config.yaml
num_attention_heads: 12
init_std_qkv: 0.0173
weight_decay: 0.25
schedule: "wsd"
MLP neurons of a small language model. Each row is named by its layer, matrix (up: input weights) and neuron, and shows model dimensions 170-297. Each number is 200 + 40 x the weight over its row's rms, rounded and kept within 0 to 999.
A block is one neuron, or neurons of one layer that tend to fire together. After each block is what it responds to, as a language model described it from the Wikipedia text at the highest values.

L3.up1335,123,188,197,150,232,205,170,257,266,100,186,213,197,235,208,199,147,140,194,209,240,183,218,207,139,136,179,220,151,214,259,230,175,254,231,227,178,303,191,239,187,196,267,234,214,194,236,182,216,221,117,279,184,253,124,175,184,218,201,207,264,220,144,244,196,151,197,217,173,163,213,157,218,196,111,250,200,127,239,223,250,230,201,221,175,213,147,217,126,157,258,210,183,222,187,199,157,260,209,156,242,270,239,224,222,217,224,236,229,206,166,235,192,189,130,203,174,271,228,222,191,199,172,194,183,224,282,240
Description: Personal name completions

L5.up231,179,208,188,254,175,197,153,177,275,193,226,222,192,207,261,134,196,130,206,181,283,119,265,263,184,215,159,178,182,188,153,252,237,230,200,260,213,240,156,230,236,197,220,240,222,180,205,196,114,254,111,203,94,207,168,203,206,272,194,211,172,159,223,334,204,212,173,190,206,189,209,194,243,204,194,212,304,209,166,195,223,222,123,255,116,156,152,212,132,252,183,269,241,158,178,214,228,170,199,289,285,226,174,257,215,216,273,192,183,122,172,172,252,230,185,156,202,269,211,211,165,128,218,215,149,210,194,266
L5.up419,207,191,202,198,237,203,173,215,193,217,217,162,133,124,295,218,248,200,279,235,230,185,239,231,215,232,175,204,208,218,255,155,241,248,249,216,233,230,221,164,159,253,155,174,172,185,237,202,232,232,145,195,165,211,184,201,195,196,210,175,228,134,261,256,198,205,171,226,138,146,252,181,227,153,241,242,218,146,226,244,145,239,296,201,118,175,168,208,184,235,234,134,203,203,149,178,248,221,259,263,194,185,219,278,217,220,225,153,211,216,164,203,203,208,149,187,229,225,204,260,161,135,238,263,156,192,248,211
L5.up733,175,228,179,226,219,164,261,178,222,200,132,177,261,123,275,173,204,189,187,237,246,197,220,164,185,210,129,223,135,244,152,139,203,224,240,262,220,286,161,179,179,190,268,172,211,202,252,191,166,175,187,191,192,221,167,100,190,155,221,154,206,176,207,255,172,215,196,142,226,210,210,204,192,186,213,176,185,193,285,209,195,214,191,169,186,149,154,228,170,190,319,194,186,173,159,212,147,258,209,218,228,194,189,192,177,205,204,163,277,220,176,214,208,232,133,156,220,246,305,226,251,175,160,292,154,202,291,189
L5.up1255,154,190,207,239,149,190,229,148,255,107,256,204,190,148,228,183,135,198,192,216,276,182,253,237,199,149,196,193,208,227,196,240,260,239,216,202,198,268,147,193,239,284,259,227,289,239,197,198,254,104,151,170,170,238,170,223,228,160,186,130,214,129,201,274,166,221,227,188,205,180,245,219,199,194,240,201,164,240,209,141,195,204,199,161,150,191,155,256,123,173,230,238,248,170,187,138,177,233,211,271,202,189,159,210,235,226,203,210,211,201,174,200,168,153,159,201,177,188,182,241,134,222,150,260,159,176,192,190
Description: Proper-name final pieces

L4.up1397,250,242,149,191,102,223,276,222,290,173,198,268,170,180,201,207,155,101,242,194,227,228,231,285,248,209,163,171,243,212,165,261,189,169,238,246,164,195,179,164,223,178,201,146,210,195,232,205,217,225,255,187,175,181,218,173,215,191,185,158,219,194,123,263,147,249,239,158,155,204,258,270,210,132,282,238,212,118,262,188,168,203,178,188,156,237,201,152,191,200,259,210,228,161,205,163,194,147,189,177,128,221,154,211,196,194,178,294,147,209,246,227,295,234,243,184,180,153,232,223,144,147,198,237,117,237,183,202
L4.up1735,247,214,247,150,200,285,238,185,191,128,192,242,191,198,202,220,167,164,264,177,187,148,242,201,218,142,158,222,185,176,201,237,89,150,257,236,205,278,249,206,193,130,227,136,263,228,193,214,254,172,246,161,273,156,128,211,205,153,194,202,278,220,167,214,116,210,275,237,210,184,185,236,222,211,268,241,212,139,264,190,113,205,175,198,204,133,194,197,184,243,227,191,223,169,256,229,157,215,203,197,207,151,221,183,201,253,159,200,128,236,199,181,252,261,196,174,189,169,225,206,182,172,196,276,227,223,206,188
L4.up1989,194,148,200,195,188,187,193,130,221,180,188,214,149,168,219,200,175,199,256,236,224,198,219,181,189,227,175,219,177,224,181,238,198,212,230,279,258,248,150,208,191,256,232,205,209,190,203,188,176,228,205,218,270,199,147,144,195,163,179,178,200,215,155,264,200,214,180,180,137,175,276,222,183,178,199,243,171,219,254,116,193,168,186,157,207,188,172,220,213,182,207,190,206,215,196,199,195,264,273,195,220,177,270,268,227,187,210,142,185,150,196,241,192,218,182,153,186,283,277,224,216,207,109,272,124,216,240,173
L4.up2026,214,229,207,197,199,194,205,147,233,153,213,188,187,268,227,185,196,179,135,229,186,197,221,216,278,269,206,192,195,142,167,239,225,205,178,209,200,198,153,232,261,207,189,217,187,230,279,163,125,252,212,201,186,226,235,153,205,209,182,214,190,176,203,193,207,188,266,186,161,162,190,323,127,230,255,210,226,234,183,172,188,157,185,153,173,267,150,182,174,236,265,243,227,222,236,218,201,107,190,125,179,177,188,287,146,268,239,225,158,173,234,199,170,283,185,261,144,209,240,230,234,163,174,225,222,230,216,270
Description: Section heading closers

L3.up597,199,135,213,199,149,192,204,241,142,230,178,233,215,239,255,198,113,217,210,227,245,169,216,219,205,261,155,292,254,172,271,172,245,263,69,263,185,294,218,183,238,181,258,175,167,141,173,180,165,248,120,253,143,176,208,274,175,190,164,165,183,200,204,189,220,199,264,241,247,150,232,222,178,252,199,222,172,206,226,172,180,169,147,232,189,146,175,127,176,242,173,195,231,192,207,249,186,317,148,91,207,201,181,170,166,176,265,236,167,199,172,204,232,183,233,225,180,222,234,202,241,209,251,186,203,298,227,197
Description: Preposition before place names

L5.up183,223,242,157,188,152,239,185,241,229,224,166,236,251,246,194,168,184,140,213,160,193,184,166,169,204,200,167,257,104,180,235,192,245,248,189,230,132,261,186,205,243,168,226,159,209,198,222,238,141,208,150,231,198,140,100,103,181,281,203,250,234,269,190,229,279,245,193,192,94,195,226,160,205,85,176,184,217,216,224,234,265,198,186,183,211,231,211,180,223,174,208,202,197,279,262,262,160,291,225,133,208,179,165,218,191,215,177,176,236,250,241,176,208,188,222,131,184,126,212,226,226,217,246,186,233,280,230,210
L5.up585,94,186,169,202,188,213,188,237,166,244,194,225,239,152,155,234,286,247,240,212,202,206,129,215,161,221,87,165,168,174,231,238,204,207,232,205,272,208,154,318,198,96,144,200,196,200,139,214,139,230,193,252,236,286,223,156,215,245,201,178,219,195,95,285,165,195,252,176,169,258,196,160,215,216,172,173,216,172,240,239,184,258,170,248,163,232,204,75,194,166,239,249,177,218,217,122,159,226,254,217,236,252,229,188,194,166,186,208,206,218,178,190,151,221,217,257,154,219,228,206,197,98,237,187,196,231,157,229
L5.up957,127,240,202,133,236,264,154,160,214,183,226,264,246,153,214,189,111,168,216,184,171,250,207,255,151,205,192,267,132,196,222,212,174,191,241,203,188,204,77,143,154,247,203,243,203,148,186,208,145,188,186,177,187,199,173,230,219,203,213,192,163,148,127,208,227,225,141,173,267,220,225,154,227,228,194,214,217,187,248,261,238,213,309,265,162,176,141,187,209,150,177,224,221,227,204,149,177,220,229,155,153,132,215,179,197,238,222,200,206,195,137,199,254,185,269,170,237,212,242,203,156,209,199,209,210,156,187,224
L5.up1332,177,157,187,162,176,241,151,156,188,164,191,148,250,275,206,211,170,193,259,244,198,171,193,218,158,284,181,245,222,185,212,234,246,187,138,194,240,185,225,243,253,198,191,180,195,215,256,169,151,256,171,260,160,109,167,218,193,262,119,130,150,199,181,166,229,231,243,122,122,182,234,222,182,217,201,179,151,180,212,211,187,189,250,226,177,159,210,218,136,202,180,220,235,207,243,195,236,281,230,179,189,175,148,222,174,260,174,262,115,189,168,101,251,200,218,161,213,206,235,230,152,168,185,236,153,270,246,215
Description: Before place or team names

L4.up1009,122,191,157,256,150,217,255,297,129,195,222,190,203,200,233,188,183,140,168,227,153,262,258,176,228,247,179,295,213,206,180,227,138,222,158,215,154,204,166,225,241,162,215,138,272,228,178,226,114,217,231,217,259,199,227,238,211,294,218,163,204,215,125,206,205,157,259,253,187,240,231,200,141,165,182,188,296,211,189,268,215,249,178,216,191,137,177,146,182,138,230,193,226,246,274,162,192,177,204,139,235,185,138,183,177,197,210,224,168,200,137,195,293,174,264,190,155,221,197,179,250,177,217,148,196,248,189,225
L4.up1015,195,169,223,181,155,216,174,210,196,201,208,214,159,178,201,183,179,205,196,208,170,158,195,198,197,231,166,300,166,200,279,309,164,200,266,195,172,278,161,208,251,198,180,108,228,243,202,213,155,229,212,173,220,190,224,165,192,208,214,231,217,177,165,217,239,209,218,249,217,224,209,174,153,163,137,227,248,157,224,271,160,245,254,197,138,188,242,173,137,240,203,256,228,242,198,161,283,169,194,85,166,234,155,241,180,182,218,202,173,268,151,183,263,199,201,178,165,222,226,201,262,192,209,154,225,302,241,250
L4.up1356,157,169,146,238,128,255,210,184,186,128,207,227,152,226,196,174,165,231,195,214,289,134,152,195,192,225,184,268,221,210,184,227,215,133,189,188,157,236,200,199,268,115,190,215,256,173,184,184,205,168,166,217,229,228,230,84,210,207,171,157,242,275,158,201,208,220,231,145,238,190,216,231,172,151,147,267,214,180,222,174,136,186,205,287,224,153,183,208,171,233,185,201,158,207,241,227,163,213,150,139,234,226,241,223,174,187,248,237,147,241,196,168,260,194,153,163,115,258,235,200,180,176,251,173,197,240,271,269
L4.up1429,190,194,181,199,136,188,193,172,249,153,198,211,305,172,180,223,229,148,276,232,270,296,177,179,168,268,183,199,208,226,270,287,179,212,124,251,169,226,179,216,268,171,209,192,235,128,216,151,165,263,261,185,192,231,220,206,198,188,244,131,186,160,109,214,167,183,218,189,228,172,223,165,188,202,185,143,182,214,208,238,233,234,220,256,183,171,226,117,189,201,154,248,173,220,248,135,163,229,203,139,175,213,204,201,180,219,246,202,183,232,160,186,270,141,198,125,235,197,231,204,198,206,194,174,220,270,128,185
Description: Relational prepositions before objects